{
  "num_hidden_layers": 16,
  "hidden_size": 640,
  "num_attention_heads": 5,
  "num_key_value_heads": 5,
  "head_dim": 64,
  "intermediate_size": 2560,
  "vocab_size": 32768,
  "hidden_act": "tanh_gelu",
  "norm": "layernorm",
  "norm_place": "pre",
  "norm_eps": 1e-06,
  "positions": "rope",
  "rope_theta": 10000.0,
  "rope_fraction": 0.5,
  "qk_norm": false,
  "attn_scale": 0.125,
  "bias": "qkv",
  "tie_word_embeddings": false,
  "parallel_block": true,
  "init": "uniform",
  "init_std_qkv": 0.0229,
  "init_std_o": 0.0284,
  "init_std_up": 0.0328,
  "init_std_down": 0.0328,
  "optimizer": "muon_hyperball",
  "learning_rate": 0.00946,
  "lr_mult_qkv": 0.4,
  "lr_mult_up": 0.798,
  "beta1": 0.95,
  "lr_head": 0.00551,
  "warmup_steps": 200,
  "schedule": "wsd",
  "decay_fraction": 1.0,
  "decay_shape": "exp",
  "final_lr_fraction": 0.1,
  "batch_tokens": 65536,
  "max_seq_len": 1024,
  "doc_mask": false,
  "train_tokens": 692100000,
  "max_steps": 10561,
  "dataset": "wikipedia_en"
}
MLP neurons of a small language model. Each row is named by its layer, matrix (up: input weights) and neuron, and shows model dimensions 176-303. Each number is 128 + 24 x the weight over its row's rms, rounded and kept within 0 to 255. Numbers have three digits each.
After each neuron's rows, "fires after" lists the tokens most often just before its 100 highest values on Wikipedia text that the model never trained on. A number after a token or word is its count.

L4.up2297:129131055128103124151157141152129111116123147106142153134103134080112120109151110128099160160141099161125201131159161162139153119104105119128103147124137117152162081132120153145087126140141085119111144122124145153098111134125154140110129116126121124147136146156118141079129117089123117119092145095155095118147149115058123130138121131145069109166130120134149125150097151134141099138157
fires after: " in" 22, "|" 14, "-" 11, " In" 6, " |" 5

L4.up2305:119116160158143142110106099119137169130126151115144139146152127129127135102157121094130136140173120137127120148207142158139139127127140122126125131145082139143134116135138126118112137147117100155150105096131133138137106121178121115168145151135102119158155086146122106099096141145089124114103152097115167105117125125126132161104153151126102189145145083118119143150129133112119139120104
fires after: "5" 16, "8" 14, "4" 13, "3" 12, "7" 11, "6" 9

L4.up932:124096140092108132122136116156096141123136141095119138109129125108132127139097136113125147141142104104129134104182107119118110153158127119091173130147141124115144137133152144156151103097107162140158139143147145155093125126150150122126106101110108093149141121150145073116184090113095120106129137094126096142119118114140140090133126123127154105116139080163114154159158150121141091118090
fires after: "4" 15, "2" 15, "3" 14, "pen" 6, "0" 6, "ax" 4

L4.up1173:146088150125157170136156174132130112138146120104111077136126141159111130138147127104173144089127107138150134091163091119109090130143112138122128125127137153121129113181116132102068084115119105128137088125147083115110153116118129141140130134137134152161123099164149110148134162129158137133116163140118184106147160160096126101111120152153087127109086146133135119129132125111119125140059
fires after: "2" 33, "9" 7, " September" 6, " November" 6, " May" 5, " October" 5

L4.up226:086145138120114167177133125108140133125130162131085109109123139104158172090116129127103137123108117107140141142106156114153087125177107101171125093144096148100145077145126121155145127132140128105136126154120142104120118191113114132150126106132130117114132127104157121119082192106095129098101111125122144132167151143129098128090117146161113100143123115109146144105068152153133134117132
fires after: " in" 30, " the" 22, " was" 8, " In" 6

L4.up1592:133150166139081107143114097146133084146127099128122170117132124092110142093142094100134125119126110128084104127143114102090161155152133117133114158142128102108116158137098139145166140121155158090135150083097127109135160159123142090126124146110110111110177115131158103169115117127107139146116128113132117125112107104117125178123161118129102108123182122121129131166113109131195120118135
fires after: "0" 50, "2" 19, "3" 13, "1" 7, " same" 5

L4.up63:143127143083105137105148093122128131102156164114193131087122117153122104141120173144150161116150105108149119106115153085121152116115137082126121132124120061105106115072088172114150120098121161133112135161123151133107141131151158106136138123106116112143098123198118132141158129150114114114143188130145124126108120135130144167139094133137136123145133117137146100119126105157142152169091
fires after: " |\n" 24, "2" 14, " is" 9, "5" 5, "3" 5, " was" 5

L4.up1892:100142156128129120093130111136130107127113124136123152149102092123133157124116129179109130093107089079098139134136155176154102128110148102132147135111135155150146121117093152122147160151153109124090136138088149133107155128123127099144139123136151077055131133122120114153161093180114129145146148090130145109169103126146103148127170125122125091145123139111171088109124164187070129115137
fires after: "0" 59, " (" 9

L4.up2284:147141157066080137129135161192118114113108132083115140121138131109115129102143157120105149103116109130140136136161165129150114122142110139173160114140107118119092103074152115142165149133097108111107162116158166096123147152088134096106139113092150114123105179112174047160112128134115087138110162118123089115137120123076155112095159150134153180164157099109107130082120156147121141124140
fires after: "6" 30, "4" 17, "7" 16, "2" 15, "5" 4

L4.up1704:117160143128081134136119143137092129131100131149092164139116109156149135183151140127129128148112135108121120135136125093094120124138126107131134124130111159154157122126134167160127123124113173103087124152106156104135130076077181094152122157106072178137124129136121139137159117124150116139132097141082122149148128105129153083104109114156095130104121155167093121138107150159133178169109
fires after: " to" 45, " could" 4, " was" 4

L4.up1923:109080129048139157125137140129139160183091159156110158170140172102134144125118111092101122152124137157119128104117113120142156074152105107111107110161114126158114121158089125111071137143093144148114131132147143096132091133172109128104190115158125092124160126161151155147132158113139130110113130144131131114148149147110105115117129139145141102126159133160093147148108145110109109152111
fires after: "9" 40, "1" 11, "8" 7, " C" 4, "0" 4, " Gar" 4

L4.up2375:120131139161118098142099116146159121110111125113097144143109140145080096159147079110121152163082085087119100113177143186141122145137113126131120091116128110127132146110126128110151124123132198148156106105139183140098105135136109140141107123090118087139179098109127094141125126129150157113089129111148144098142107135118142180142128136121108201122091130152117125124114179133097119146165
fires after: " a" 24, " (" 15, " the" 15, " \"" 9

L4.up2182:103127140109159105094132084119158154101137110102133161094097103098104141127127116096117107100155109086146136086095145130159151095129071098125134106157111115165151142142110127096131106158138156119130161122120135132130079128147077144148174117191152114114121129125142116139128085171150106113147140137140100108128113138140119115102152142111139166147129127164144123118133114125122123138118
fires after: " of" 33, "\n" 5, " gave" 5, " make" 4, " called" 4

L4.up2356:144100149118152131162110134098081153136079113163120126137134122143119145104122138144136146145102156084169094179139118127111139182121086110117146117165089101102066113142140126164123149101150127127119136102182125113154151106148132121143117121097136144114093087149082150130172076156153078139130107127143181100114094163130096115142143120129103080107191114131119099103133125104150149085127
fires after: " and" 40, " Year" 16, "1" 12, " or" 5

L4.up1125:154131096108149093152146155128119121076172125163116133128131127126145124127110127138104115119120135121147153200112123146136111138131119168132155098170102133119106087122098134158126138111083135163117156122141107092100179133124148074189160111156127141079099060106094162140129129171117147137107117073166170165102120152114106106123164141110146140117135079139086111167104107184149112140120
fires after: "0" 53, "9" 17, "2" 11, " mid" 5

L4.up986:118113113172124104121116132155111114148109130167190112122139138118108086115148135115142142168128089138147104160139132125119104130135146075133144101121125145106097077137120128114134127132110092145124111131105086114106175133162156131141167147130139100119098130138138114192159124109141102110098139085111170118115145169119132150165134138105141089133134131123112121103148127134132075164112
fires after: "," 29, "|" 9, " |" 9, " |\n" 8, " m" 8, " night" 4

L4.up2092:141119118147186151177092185113143127176151127113131115109151110127115176132107148142136125103138117119132104136109151147115121131131167081146156125080126093128087148117139124130145105106157101128138143156136100075168161099141090113128122080125122112097119114139142128142124130125172107099161143169138122083094151106083116151197108097125159118131151143119078157146131087096107148107132
fires after: "\n" 20, "-" 14, "==" 9, ")\n\n" 6, ".\n\n" 5, " (" 4

L4.up1243:104103155118120132152117128125103118139116132164127118141130107089167159116112147136124137172156133108133133112169142142138137136134160099085137152138125126105145141137140097141095128131141103168154116128098164136107145091138112139161131141133100123127124129128116094095145115122132168114112127117107119092133137111083140095145129152124113137161118106147088131096116120193112135143102
fires after: " in" 23, " and" 15, " to" 14, " Gu" 6, " G" 6

L4.up154:127145155164138098093160113108142188166105111112150145112105175138127142096123097184181136125118145120145104146152105129099121130140120149162102167104132135095106145143116124118098138130137156130087084108167080126107119105138121104136074157109123125135122147104116123117117140097136138128080141128132107159120102126098103112136175108137136131139131090132130144124124108148088093121134
fires after: "5" 23, "0" 19, "8" 13, "1" 9, "4" 7, "6" 4

L4.up720:096116145116129117135134160161126123091159094122145101173174159116141101098125154142151126139149178089156079118131097101129131189151147111140111156101116166130089175153133131115142163118106136115096143134133130143126152130117106145128148124103125157115106120127128149127136131127163135126125166133100143120113126158134117147096127156132120211111156113098147143096111135060136123170133
fires after: "0" 35, "1" 10, "8" 10, "4" 7, "ä" 4, "3" 4

L4.up1089:155118076129146109099136122166088127101157161125102154175119102113121155083126147124117140086109155105119157143145117147131122118151158110149127125129134142121155117161135109105127123094132186132098146095140122099087149124130143103153130124138133132109091138140133094123139093111116159139149121119106152169108161129121142128140145118130113084150120141116143133162144107095142125101136
fires after: "2" 30, "1" 17, " el" 11, "3" 6, " the" 5, "6" 5

L4.up921:124115103077139113134137136126142138140150081132165137173116159147123111115141089111096097148148130085149156124129123081140101120112150140116135144143091156120141092135176114088093134122113132132174132136081180150134122129143147134156151106112115110141127119097122166157099114096141140144087129127120161134108170115112140134093182196148106171128111131133113149152129144104146101117124
fires after: " " 43, "|" 21, "2" 5

L4.up523:130086127173137167115113097128084133101129102109134124154148112112147124132152120138126162151155125143123143139088086143137135164120169115160133135107124084164150134097164124190146090126105124095126116106148123110154092164082125152153164074117115148141148136080109151136115135094097149137108116145109140137119151150143175103131163122126129071143102167103104143124148103182157125124137
fires after: "0" 61, " |" 4

L4.up1195:139132159122133111074157099125109091118113165135126143156111113101167137116127130084113103122111113095114143120087148122088149110109125120132086117127070111134146121154145119137133180060143185144137147141110103155124232133134132106103144129108131102156147115135120134172125135147112107089078155084113088164165067121129118119142150130179132136135124142138101094133126135139110128123126
fires after: " " 49, " |" 8, "2" 8, " (" 7, "\n" 7, "1" 4

L4.up691:132119114107158119108091140117107129174152136142142133111157113158137119131080153140124115166141121120129124144109114156142122083117094186170108123141107184133128148107111152092137085139124088072126082122103142089135138126128161131105150125163114107106128103135152164124121160154125122200102181130132112080122105096124125116148100126153126097129116131126152141141128151151115161093122
fires after: " " 30, "." 24, " (" 10, " According" 5, " by" 4

L4.up1653:103125129123109151141115137122120120145166160108111157129160107146100092111076137124130077145149126137130094126109190117105096160128156113119155149100137160155127148125075118160124145136149095168129131150150142067135133164096122120130129140122107084132104071136094140164127117141158173140117112121091163155175068175104113135117147120112115146118164116156167119125115148087147137141158
fires after: "0" 37, " a" 11, " most" 4, "3" 4

L4.up1747:125151138152086102148137089149083111166134135161118101145138105171161130146110138123160137117123115134144117138157137109085120142095146140154158090133114115090160117167112140134126118113171086120171094128154111123097153128112083132142162150106127155134117124106133122118135121105114124129094134134126166123104150094152120161097159124126127156096155147124125118110168145095137135145114
fires after: " and" 30, " " 12, " (" 11, " or" 5, " species" 4, "born" 4

L4.up1990:106130132129110149159120145115110111143147120141079133133152108105116131143120094137128191159150134107108138114161099086109165110147120135121127112113144152120138136152106118142144116156133145123146161120143131136148092144106105119102133107108127138093122111128113082121111099137094145149128089091143182128130109145134131166138144140082104104103150111125119102128151118124121100155174
fires after: " the" 18, "," 17, "0" 14, " in" 6, "5" 5, "3" 4

L4.up1790:134101125123149192110093115167127119125169137081116138144150112165092108111097154117149160134123112120157106109124107149126148142144146113139136073183120172147124151119144149111082136124109135179158129143123141125138117073123124131149120113157107137071137108175153104157118118143126074120153089150100102076086120115137112091098123126120133101121127080139100158121153162128083172116126
fires after: "." 34, ":" 24, "3" 9, "4" 6, "5" 5, "0" 4

L4.up2251:125094134138186110123142156123072104094106121121117112131125153135143141114085152091096122124158107067079130160144106074129117158093137140135188103125142156132100130079158120168113122153195152113162125126160125104110125094121155103103205141098126119124108102108144122124119115110109133090117145173086146127118114148121134136111126172106110127077149128090158104131124121143111147095116
fires after: ":" 19, "0" 14, " A" 10, "8" 7, "4" 7, "6" 7

L4.up774:086141102113118115075114126112140103128135142137091142115078160147161158104145135174179110093133094163116121096162134151114130131134106124145126130179116129137127071112146136122131145159108099111128098158116168100153123131110133097124100172126119116111110107101149127169129128136138122112148124152150128131154085124126164145118149152156135150131138107090126137148118141199153119131145
fires after: "0" 83

L4.up1147:153131119162102126139118108102130089116138102145074160146140134103122154135100155148120116116120176117166143168112163107125109115120164137140166121182077118147135151147131141164159114134131073105128115111127179099139145149116137126096103169118164141083157093133128059120142122142106119154129099077110104052104154121131111126125165120129094126133103130122150136102134150100089087128154
fires after: " the" 29, " (" 11, " a" 6, "," 6, " in" 5, " but" 4

L4.up1977:156082122179187125159145145137098075082159139101103141147141103140119162120127102130120142121147122121149128112154142153114170145133149113130166102082111143137127116120138166115105120129124132148107159166145122108118135122137079120128125135118117093145132120149101136082125138121140125117093137119112123103112127117136156138131160146123201140126104175157136097138138129129124139178161
fires after: " the" 21, " A" 11, "'" 8, " his" 5, " (" 5

L4.up1883:151093147150151165184132093129155173167158124096144128112123073129134148121093196140098108137132147105146086139135131114133127100123148140162131099140129141120168125118112178091163141087161142121133135126129096145113139096162123139102146090116074105118076126115118126109110119153114095171087127125107131136091131113168145136132138145135155157120123135138117139104152138105131111119163
fires after: "\n" 29, "==" 12, " with" 8, " by" 6, " of" 5, " |" 5

L4.up1074:124108105106140157149106097114098126107118104124126144126122124136123087106152137090122100157150150108131136139130128153135122073118164206139148146143134173112121117080119102139080128131111134119126125124152142147131118137135124157109125143125119178132104140119099140138121160097163089136103131112138136100105128142135141107106075092136172113172138154126139115184157126159148130130110
fires after: " |" 64

L4.up14:136123123167178150135131110161071157120093125155150158106139132140116149144169121140171125135156168108147108135110095161118110100160144122100143087150153098091098128152121097132127111115102135133141103108108125094130122089220144134105106083082132132117104148148156140128105085166085108118057157117129090163124131121140133103097102126177116143126107137152124140131118124133117085140137
fires after: "8" 15, "3" 15, " Albums" 8, "7" 7, " |" 7, " Chart" 5

L4.up2086:092117148150144119165131057121105083166077130124181179116104166109133076130147164120147131187137136142102116133116129126097157149106141095099126124099099137116148158105090136129156119149114112098136180149131138124129097120180114140132185152118088124130116106122111114161125123140060087105134128115168129087157150071129103088155092140143107114133102088099097130145146139116125108103150
fires after: "-" 33, "|" 14, "et" 5

L4.up1739:168117094145107114112126112135115154146140124140113161136152114112130138121081099129114134108088133130148127136157171099109148092115103124147167116153104135140148139129108138114166143151159155127106134148142114136111065147126115142169133131113101085125133139183100168103131090092094154088125111147179105143126135135141106108151149101107124169151101108122116106120077104076097109147123
fires after: "1" 17, "0" 16, "7" 11, "8" 11